{"head_dim": 128, "vocab_size": 32000, "init_std_down": 0.00286, "lr": 0.00227, "lr_head": 0.0111, "seq_len": 512}
MLP neurons of a small language model. Each row is named by its layer, matrix (down: output weights) and neuron, and shows model dimensions 272-367. Each number is 128 + 24 x the weight over its row's rms, rounded and kept within 0 to 255. Numbers have three digits each. A neuron's up and down rows have the sign that makes its largest values positive.
Before each neuron's rows, "fires before" lists the tokens most often just after its 100 highest values on Wikipedia text that the model never trained on.

fires before: "\n"
L10.down351:114172100100119147138086140111137151127151107127116137105156079106094096145104127131153140118117139117100151134161119101140103120121146162092097152143196162174110129117114123139133122147133125143112117214126119138145122117135128095099140104141164132143112087130089098095154141145140171104

fires before: "\n", " —", "born", " 2"
L9.down644:131123113139114126168111121113103140163107101108151138157136191092160123146127164157140160173066083064058129168135162120153113139130146121117141114182121128129149137123108117161146100126142094154103126173108094121114181159093118113146145135130137139130143122130125158158113111129129155142

fires before: "'", " the", " a", " Bellator", " \""
L9.down718:092132144106124113112146108173137109132108147108121151108101122107119144137082148088155116164145158134127114217105138111120118099147136124158096108134125120080087142150106113135159127093150125121148116182127104130120162090170123155115147118159171106125129087108103126155121147176120154105

fires before: "s", " Cup", "et"
L13.down624:147131132092141174182107187151109133138111132140096161085154109115142116116143143117128159156076139150163127129127155163118134129145123149153130111165132127146098123117139109160180127110125149128111121118117167115172124161149143137091167155121126140151133132118152097130138135120145132176

fires before: "\n", " a"
L11.down857:148118128156114133140079139111129103125129106106129157102122134128149174150165142105135119122063149094120131084141094134113079139101128110155098121110113129137152152141163129116157104161121123119080149255133125174140126141123127118120160100133100100082150104099107131125104164133153145089

fires before: "s"
L10.down640:138187149124123126141128129136169094118152114121141108104110133142106104134144180111096140138123119099123177119126147161147145141102096165150144141118117126112104152086161121138101194107166122154167127125151141132094146125084110151146132109157089136095168118192173114107131160117105133115

fires before: "\n", " |", "-"
L11.down428:094142120101091166114147141148119112114151126120124113183136150143149139121135126163119114098098096161139123107116143110171137114129129108100148176116141141105107122128143139152088145159124128140149129192147158094076086120109078127109088140132174113151114111113134132112131163134128108139

fires before: " is", " (", " was", ","
L17.down210:136129062113105105099168109146159169098117125132109151123177111124150115139104133109158121125162159110133151132123125157127118108132118121138113111135122087127069046119136139118110113156144082098113125187154109117113146122123151117119157124139125121114113119086111117125117110145103143126

fires before: " in", " by", " to", " on"
L16.down914:161145112110121082130097116155180128158120088101107150145153142134105121124137159164123145142115131140129108109087139141145154125132124114156148151134114111119148148142104086124121081134143109114115129147177153157144100148119136126144147146114125121142113152137094139151130159127140142122

fires before: " ", "-", "\n"
L17.down89:106100115130130121104140129188126130155131119159132124121177089164115139101142124146146161132119168085145159115154144136091111127121160129154130145096138141121133189164140134126091128138110114109146084147090118101090155134113113154120117186139188163126118106154149143110120064129113151130

fires before: "s"
L10.down373:148130149169115110187145112163153123167131133100150115147138151141105141110119143118117121129111164102115096103100145152096084138137164129162106130097153168108132177156135144118128147079126138118136127183157101122077143133099148122129124116164096139154129115122140096138125134099140127138

fires before: " to", " by", " in", " into", " up", " from"
L6.down947:127168144164137141079144128123141120147169150112109119112106126156106132118176113096110144120128099087131170098142120162110146176136151136106168117150136095137089135142149140120135087118167153127090107068131135139135113148116146115114152126127156133093130137094097166109144103155108161134

fires before: "\n"
L11.down868:116120141133112076117153131121113105146127146128155132152142141146164121146105079112111131149131157169132111126097123149132109118180113113131117110107129130149131158121108122105112146156137143079123096140117075148125136112089102131148112120151096118131101115154152134089122123109121134102

fires before: "s"
L15.down519:122122106114126134129118149121157116141117176138124094089178115116127110105149159136093120127163161150127167118134143110149099149122103119127087136212137115132107171118135108106138136120128147131136146104129183122130133161129130100136103162126150152122131156133101146133143104099145058147

fires before: " 0;", " —", " 0", " Goals", " 4"
L6.down134:118144163088174122158105118130122121122120146155099123119107115132098119111118117137141184090147133068115103177151128167120111091135140122118118114143120161116121136171148104128057091113131130123119124059137106127111169111109124144163126160137140108125084133101160106125110161095147156136

fires before: " |", " 0;", "/", " 2;"
L11.down513:146124143150139080167133128168140095118125139155126137157156135146160131157137121138158125123119160116093155119133118088111126134112125157091111147118124148158121123132114111126138113137122104131129107123151133126137165160170116140150113116136104144116103133159127146176123116149118128163

fires before: "\n", "---|---|---|---|"
L11.down15:139106103137155117153133147150091112162137117161161125118146118096056098127153183139131180144127103158098159107164102135120116207100134155122132148128117161144106145148142127133132112119110137131139142036152185106140094105114129122115098122097108118145146101163102128119139121123113109117

fires before: "\n", " \"", " |"
L15.down178:129099145126138115097125135074093101131101119108127145105108138140132159135161136132113168127107126132111113142156142155132085138117116156158120124121130144134096110125095122128107145152126112123107185116137144111165145129134159125080138119123097129103131086142159152153081123075088168112

fires before: "\n"
L10.down484:143125133115140122119150082140101118156141125150143173117161180122092142107132098071111127129108133109103135105132138118123166153113145123142120139129112140162150175156141116146129165111140127134128185167134144171096108139108158168105134119119106117134184113126135109088130164101144104124

fires before: " of", " and"
L16.down361:109118105127149142131104101119130175158143109147135164129146108153101161120128141156174173150112096140134127123157157129139146114128134118110146139111083110112131097136161086095108111095083103145142134219144118159089098148134137122146092164123131105127157071138132111143130092139145191128

fires before: ",", "|", ":", " |", " (", "="
L17.down884:131126146132139119130137139151147158116127170114155154139134109135075161095124083107128116139093099117114154131146108121133170106127134131111115086124110130161128111098119146173087152119113161148164061105177123145104118148124157124118114089123139132145110154112087136139162063112147018098

fires before: " the", "N", "s", " a", "n", "man"
L13.down899:098153099148127167111165113124110093108173152121132161106149128120145136144127123126089115118072135125080133155104132142135138083140152079154128141105117158159128108134154128159142107111134130122137138040166078103099095107116095219115119118139138158103131119142130106136176164095137105121

fires before: " 2", " 1", "2.", " 3"
L16.down198:138060132119106121179127169087139093128124105137169157116112131100134124093165153156157122104123136116115100130066172118169132126140102121145136107122158122088137115102101138093168106107119123131143167082145139098083130145095112139120125125144134127130157128133136107187169141158117143143

fires before: "."
L10.down615:095151149143109166160129158147115151097122119085148118136144146147161094084146159140154145119137127141142138111131132160177161141136143153136138182146118150131129169111126116135099108121105144144155106048136127135108153142134171116083122171159136154138132140170154135160178116099134130156

fires before: "\n", " b", " micro"
L17.down0:152086091143142138113096126105154168143130145150129159154113155121126122144109131145113206124094097098135132112124133122096170150153152088155140122139131098129079090137116141155130140141148132143163140130142107159151160116128184127094124182133134105109111135121137119124133144126108132134

fires before: " 4", " 3", " •", " |", " 2", " 5"
L15.down913:153101167135165110132114133075129061093134130108136073096170090093145104108174126100165139112117115124142124117107153104147108141102124123140110164120104127164107131073147129106142150106117120127114097170148140122145120136108116133131111148111145129141105102111092095176097133099140125142

fires before: " the", " a", " an"
L10.down378:117144168100142129085151112153108136190146126092127125121142170139126153153129135117121095136087111111092160104165159151165143139100164111094098119134114128079111138101157134136136118127148108170153115187115093129127145180126130151097152094100113102140107160123113133104141109141118124143

fires before: " of", " the", " one", " \""
L16.down331:147136160089117118123115142108137122143135120152153143147137161131143116130096132165125157139158095161137154168107144188125127104147150140109116146120121105130144134166151120108125141155130152139164135110103153103148124141128171095087093126114100174120129114116137099171121123115100135099

fires before: "\n"
L10.down669:136133112107080134084156096164105099144163152128113115141098094169111166133105129114086118114138153113109116101103135122140141144116145135133116132158099125134165122137155119078130151110110149113168164123120157119116128121100127126097179168129149110132114110126113149134166124128170144135

fires before: "\n"
L5.down122:138158163116125139117149123102136154111124131120176104125146121133132147089108127107190142138115133122093098092121109130116106173132079150105153168098114127119110163115137162135127187111106110167150126161120139124156080131079141131133125164134150141112127114152111105094142116118098104128

fires before: " |"
L10.down433:114104123127099167116150105121162141124107142147127078139108129109157125179153122127096099126162125102127146128152154142118135134076099091105142126139130093125132147165137102180176133079092135129127115079169128132132146171136135131179145087118125113127141091131157087150133130110102152113

fires before: "\n"
L10.down36:081140118131137141151118152154100123122125114151117126125202109103149124107090122150188133100087125130147111098116175120105121102155145104088125153073160124115160101150120046130145126087126121133153111106150148143149143132178170110126116146158129133134108100163104141109126155160130107133

fires before: ",", " of", "."
L16.down660:111095115112131076116135134158106161143162106144100164157128160156180148106096125116111175132157133143136064130104100119147119151131129124140144107129121140108117094091138113083127102153194119126177146179144098104146129111138099135120145108098106101158122098113129106144142150122090127142

fires before: " |", "st"
L15.down58:105095124123150100112120133129116084124121169082116150131117072142130130140160105134125108103134132125151098093170141154187110127147115147117149147144128131106185140087109172145142141137195134137152125123098132163094145123118120119124133140132157128103137135121128103128132135137112142109

fires before: "\n", " ", " \"", " |"
L15.down546:122094119150117129102146166108139132142089133117092087109140138120128154192112110132131178189131101154135115110166109152146158118123124085149139139145092089165123140136122127110150091124103128135123112153183153128142082117115170103123113150098130104120144140145153113131108099091152106099

fires before: ",", ".", " and"
L6.down74:149145144155132132100092142106099104108146121100123115127094152128125166148091096153109102130145126121125115146140119136146104135165120132079132116161090108127142066111145110138112114134095112129142139092145138140111137108099118139141145150130123127122110129116128141079083037152088157156

fires before: " is", " were", " was", " are", " with", "-"
L16.down302:115121103150124093099129127090124140127160111113088132089131141143129117156174094165161136144126123153109127164165154183161118087090111148145108146105114148141128115149158129124141123152120134086110163170141120165122123124140140119125180126151165123177138080125115123100122105141145138166

fires before: "\n"
L10.down244:117128105102122113104163132162129101110142142144139137169113098087112142120133121146149124104133128127173133088126150101121127180085108119132134167124148106114199149106107134193158154150102085139151127068147117137100146122133147153176157138132125106097132150137169145122105112126091139106

fires before: " |"
L11.down494:140141124159085086143119170145143094136127122169166123152075118113173154120180136093083163103168145152137145111153156133096150140129121106112143121133123154107096132125114197164146137171145117125170138124124076099133116096164115142138120177103164081122117176113103159144119119132138164159

fires before: " to", " with"
L17.down582:163139075128141141074123130159152121123151092118066125108125112105154123145139135129119177129137135121098154162152115164110140154146142128161149143142146119142117126148115132161118144145151111194138157161183123122104157138143151132155110130098139092110133111138158126158095124202116155125

fires before: " |", "|", " ", " -", " other"
L17.down749:115182114155125133128101148128124117138136109160110133124155128168128101117110163096123172075101095116099114158126156196062157149121075090140133110131108153124159137113116107101141133130143104147142142170079147145142179104133145153125125110122120157108144128111104129103164144108146121142

fires before: " |", ",", ":"
L16.down160:123083116104137092110119173152108108106150120102113182105126127128105121123111138114135137163117131146113138100131140136134103097191100090136122140138145087090125120127108123151091154130127132139126135210130163105111182119139122153134155149133128135111115150080149143140122063137156173135

fires before: "\n"
L15.down190:148126096126123111096119135117109099131167139133146088111162119137133132094139137114153097139127084127120126074098149106166126143145118139123134154083144180113123147116162143116110137148085073126133089167098109139148146188144087132146116135165145113136136092096138113124147154135146080136

fires before: " of", " to", "s"
L15.down217:148144089178089152136116178093133077131127158110178151144167116134131113131184113130115163126161165122130144110156075119168161123168115186146166095127144148128149104133147129099091120072111113145151107078131143123147132118129110138145094123138084131148153129129187115073140144128082087126

fires before: " |", "–1", " 4", " 3"
L13.down639:145122095115138111175087105106092151115127110114104084135102140121131143121123112165152082134141071107126125170085136113097118122113123174168109135125116130103117165099141109121161155125133123155077158114158103123137164155132096136128131137125129146100136147167148134139127129110083133119

fires before: " the", " which", " they", " a"
L16.down443:113166136156121124106141117125121122094105109098147150127107132178111127155145111122138129172089153103126115162154106164138117140132140131136167127161128146148118106144142124116123134124131107081118106227116141101142130104078115110119140117117120133130155116165136166124103125107133255139

fires before: " |", "\n", " %"
L5.down537:162116135097104145114151171126157145144145096106158128142116115099125187121106129131105136149145152072135154116158111128154118160154126117164163112161129085122161120109112120153131120085147146127151113091145131108155144149107115105109184139129126133133101095122125090146131106149140162111

fires before: " 5", " 4", " 6", " 1", " 2", " 7"
L15.down196:097116129128161143154119128112114152094174120110119140113113090128125132087112139128102108122113094135108104158081141156146162131090129174164135150093135115135135141084123097126167132108108113129100145187145110142122098179125124105140116168142127155134137099100070117135134157124106166141

fires before: ",", "\n", " in", " a", " for", "s"
L9.down764:162137108119161167122115144195094115108137103127141133087133132063112087168104137077133120162141181076144112082145188106131125129088149163096128130152135092085145110156141125132147143152119156141133106101075132111142126144142119156133115138172126128102098167159123143125084101114098081117

fires before: " |"
L13.down494:120109175154148092108107096163146115113097077150125144112100130162152144126149109153127123105148158127087106097122181161148122150109139093113078109133095142120149136098178105108099141112118131088136142122099097157118137119111134150143145105125080115150094118111171143143162159095127158162

fires before: "\n", "==", " =="
L6.down817:128099179140139110165104094155131100152159149080117116159079123109122113144135164150119125117173127122106124128159109062088133094157111126157128129116108130125128127123160129110110118154151133173100103122140153156155164135168148163093093134153153108127119141111140113160161163139116105164

fires before: "\n", ".", " the", " The", "|"
L13.down737:155103136076096168142148116119161122111121122085136142138124118136101073090078125160110093116167117111104093103113135076121093106099159115100119105114095142172144089087145125114112139142131127098143110167136123163129160157153135124104126142162134134140122142109160164167153115125138139090

fires before: "s"
L16.down332:112087158102126147099141154145141155143184140135148159160114149089096126124148133118092165146128147142132114120061124107104105163132096065113123115146150134115110104139149086173105173134091147148146097186137088090133145115154160092137134166151133149090101109110158102112159124126166090114

fires before: " to", "ing"
L16.down247:141175171149114143120144147143113119128135154091106138156117173097115121125105116129146107103118088100136085120174148126131113109141164110157171106116125072161143138130129135158165120166130112131101149118173157099111119140128127150113097135134106148137116117157140107133112104137113114131

fires before: "|", "\n"
L5.down668:104137133088113127100102121139149158088156140172169108108146136111085113137139111130137116142149116147139136132164126133151157152086090149082145129148136155120143110118127125144136141144124073141147138114135103104136136115108119137112111143138169137111089156123134118123151089150158089104

fires before: "\n", ".", ","
L13.down193:166121118127101143104111137154145121139157134102150108117119122145130107138097164138141139089113133100143091112080137098096176112090102115126119117137126117115137116097146114127128112117173143119129161135158116101142148123125161166126133114120097086090138124149086123119157153131162162107

fires before: " of", "i"
L9.down21:141129100163104109158141108125116118118145129132078166111139123151131144120128107127136161090130144170137142134089123091124198124130132132106117150096143138097138137169147133094157118205101120156116133197183117136138113103071145152101092105090139149126154166149140152130093180147111122136

fires before: "\n"
L6.down433:140168150110086092147099075113146134139142139146117105121134123169102173142139136112139094128109159151150149114144107137137110143085125177107163146170104101149127137118134132134117119111151140149171156206085126175126157123110193164136177132136139126160128097154119159106123114120145096124

fires before: " |"
L16.down3:140102161132149114145113114104169141121116130125103149146136129101118119145117108122131158141104144126124124115139144169139132138137117151139151116154117104160130163146129143188162126167133147165119160097124126125115136118148115110117127172120124088092120122136081124135084146145168143128

fires before: " of", " after", " old", " later"
L15.down826:116148128143100111153140064146127173093125142146115183106178085158148147134142116116073134178150138135172124116105135125135149094115122168150112114105095082129125142147132137187130166087119092107095135127166104142123131127152133171120129133149132174149138134103118117092100096120128152138

fires before: "\n", "---|---|---|---|"
L10.down771:131109155141185137147169108135153135155142114102111113119102133136112123125175145134126102136169163155144121124117135159108148144104129131126124126122130148125145095145080149143150128198118133171038122138121171131147162127117128161092096112126111160125147112121140113133107131092140108153

fires before: " |", " to", " by", " as", " the"
L15.down95:107118121101091088117104149143103096178134123129142162136121129146135123116127143128142123159157103175113164135099112141112143141112103103146145119087152119108142150155095088148138149119106136129108132111086096138151116154103121169146133105123119163072144120095115104157115130180143124115

fires before: " |", " ", " 0;"
L6.down461:146133132130174139106165131129146143150100172126108138187107098138118108129127125111201141131138145129124115144159093147107136082096115185101127133126127125148129138096121127144147103090142126106144089120115123161116116107147153158113125122121111156149130137119131120132155111131140142118

fires before: "\n", " to", " "
L5.down772:093130156088131102133100138097141166116098159113111185111101146124110112174121137149131140149140111104150148103114155134159140094154167125140131107119126140115125169079091129149122170140150108172116180135128155136088153128105096147094101165146164111156112121128118155091115126107119093115

fires before: ",", ".", " of"
L13.down806:090180147149147166141129093140105136085111135150102116126154182140139165159093096099103109137173129110114163108146120124115124106132070091079140139083134123131097129146106132146114145120136112144133143078098102159136107142128136103142120121128094122115095134150143150108132120116098170155

fires before: "\n", " to", "---|---|---|---|", " by"
L10.down32:166145147117142175135111138110156108129143123136181114120128133132153112124141151120108158125114124153086114129154102182135157132129140175121081111132125095121124123136101100150084125120109127115151118141096107120117138129111156133132203135087126143136148158116124091121097142125103148197

fires before: "\n"
L5.down672:110169139112123118137124146139115153106131128147112107162127112160142139123152133128136116131127113101120120129119117166175138155130102178123099187151095115127135137129120141112140124120137152150126132144107141135127122141130120160098155135086124119102141097095142140125140141121095087102

fires before: " |", " 7", " 0", " 3", " 0;"
L16.down943:108151167139166138175154124123132108108165111119162136117129154139145153130081156121136114089127117108109129134105115126129085167146102130095138152137150167126098126129113151131096094158099136161107140080103128162124139135152155144135150127132118113097177123125148161161089080151139084124

fires before: "\n", " –"
L11.down767:107140122157155136137112145116155139105149141113115140139125112147158090134143162162127171154144116181152123079075130173114121098109155153120109125116127141160137136134133147131142140143101129110145126123116117136131111131138079153127085170106117125172168136124122166108131147115141098099

fires before: "-", "|", "\n", "Present", " |"
L15.down766:131130110103128097167151089143151142134119115125117121166140099136109145098119107125140136165103120121137132151133102109142150161128127144126172126148165131148152109134125091161126100138090128099112069177120117124138192134121134102125124154113168127109151093126170137108109102115112102155

fires before: " a", " an", " the", " Catalan"
L6.down53:160125133083113130122118133127080123107081172125111167116115167126113132119150150060140084101106098149105121160124157135161141150158119138135141112103096162154166109101135098107144152120121105148168186156134127148091185099132135152137121116148115086131134123159116149110116140152118099156

fires before: " |", " States", "s", " —", ":", " votes"
L17.down336:156128117132142154134133090130136154109096150122117123172119170188118104117134139088115188125165076118165127162093124100130158124154138093143124149120109101143098133133087115079117145128099130112101109166143131120096094166127128078146132087110113116113132145134110131111132160161122046143

fires before: "\n"
L11.down214:152136101118118153100146093156146149089140185097128132125141116165147152094145116125118112129115138072126117120140148163149110117136124109129125121119127130146147085116117173126138115119122162106132123124116136162106062118119180106109158181113174138124132150104132084146112132112101109109

fires before: ":", " votes"
L17.down513:098122113128128105118108099107139150108151146092135123109162120115097121118113128046150159131143138143126118115146129114094145113112162132104144115140110106173142124190087131144104104122110075125166132128158166113130136136155152105139070142116114144161117078108108133136142123093142098097

fires before: "\n", " |", " The"
L15.down822:086133122134110100088108113112168109170100154134136142115136127105096178107103129126123110147102136130161081143114187151151167110122140101149195118133123148130171127116107096116126127159125116104121148177178125168150100109104143156109174149132110100122136092115160161114109168127139142177

fires before: "s"
L10.down721:145118113117138152148148160121124111149157126112183126144106156125153127090139121132143110118106100191096155128163113116116129103139131140096140124145092160151107109126115140081117152093151098140118105105158096117086121121104154146129103160138145124127115103131118123138143103150142122139

fires before: "===", "The", "|", "-"
L9.down630:127119147148120101154143111110143168102141164143087118139149138141094107145147141121122087155095105146150164138159164130142127125117123152180156103129147149143147083094135169144120122157144101151149147154075123122128089097137167118131111131136154135127106106110132122132148122181162099138

fires before: "s"
L15.down333:149114138148118165130141149134119167148094104159091137141171106171163168141105135142082151135112135096116124096131148129156181165145142117131111157146124108146125134138115133118120128137149097113109116213163124149169125147155156117131141155093115108146122155141125105148120152126125100134

fires before: "\n", "-"
L11.down207:100138139116157120126145098129139137144112177126086109149142189122176110105089066114156102086124121119094117146117133143143084105146120110112141114129101164106130111124148117143079096169144112089143102148146126102146138132151124125062113117099141114090092108125132120138132143114131093127

fires before: "-", "\n"
L6.down546:132152130173122142188147086102134109161144087098133122090131126132102172182135111169141125084116100129113126133119127109114103130103157137142144116128109093130153137184123120175148161146156116195126145134119124123137137165131134101130106096102124126118144140088104146167137113115126126163

fires before: " to", "t", " in", " as", "ing"
L15.down513:113169134131105153131123135136142127118137170132113112148170156157162189132127170095160116099145118099149145133163171133124097178133147146113139112138157140124118095166111181124113128127128111158160104007128131137156104165133103108110134162176128169157102129129139139108116159131092134099

fires before: " |", ".", "ious"
L10.down257:087125144151082133138117091136111147144109128104116112100122131062092127136149149128112158115111171127141126077119138141096135121158128128128130134152102108089107073110147160125139135124131147127125161116113101139142096114151121176115096151117082147142137139123095102165186160170155114173

fires before: " |"
L15.down568:136117129151131115142155137130126139139150099136131163061077126145125134124140147125120124083190132129090127123111101098119177123123104114064149157084156100123098132095069124116114125119146156129143104162181109169141128115138121125143133100128105121149164131147158103124152106120134166115

fires before: "\n", " The", " In", " It"
L13.down718:138082108128098072157097161153168142139133135141139150145100119146141098147143124145151129091065166129132099096134101111128059126140148137102150119162142105154126151083121132110155100100152160102118162235096078116141123145133121104121144103148189136131103110170120162128136128103125070151

fires before: " \"", "==", " =="
L10.down186:125116161130116164132149127162116085138125141093159115134116145118118138116177116168152126133140128163053117167150148131085138110098138101085131165156114145139117170142176127139123120081113121101145135190098110134124110104140153093112142101121097123126102109127145075117111150091107162115

fires before: "\n"
L11.down564:152110148132165143091152096140096135156121106152140132124109101103156153124135120159116121153148129133133127110135112163148064118114156112127150153127098105161133150137123151188100140136119130118121078110120123147125117123166127139142115163115086142120127132100159144107119133098130111137

fires before: "\n"
L10.down902:154112111106121136142130082086116168097152127128154129150138130118138112143149151118155090130133154120129125108115140127177126109102094129147116136109114109084131104165111130142110156139151115129102136128116079175119092110116127170080132135139145124125121110137145123056175118130137121122

fires before: " in", " by", " 15", " on", " 1864"
L17.down495:148180129122165156116114117146099108154120111104117133131131132117100107121142166148130147119157149150160110131140104137129140162148112111147119118100118135127168114144109138100143130121128102108108082124122113101085140120117114109105138141113123144110115129128094135133156125156196069108

fires before: "s"
L6.down620:111116135107086106118147133189134133123095157109155119129143159111126104078111159132123119158117154131093154129148109130138151100141107158123140107146116149139115123134094107191072163105101112141159143154127158108083136117094174109151130139088124121133132133149145157120148153113157124157

fires before: "\n", " a", " the"
L13.down288:140096083141110085110132096130117108143115112080089165107155096190168159151117156164139130137077133156115114190129121163114180163141119071096128125099105144073161168074083160121113125124121117154132129146092144136115108101108129144147140168087107129127139155117076130128104126166113182118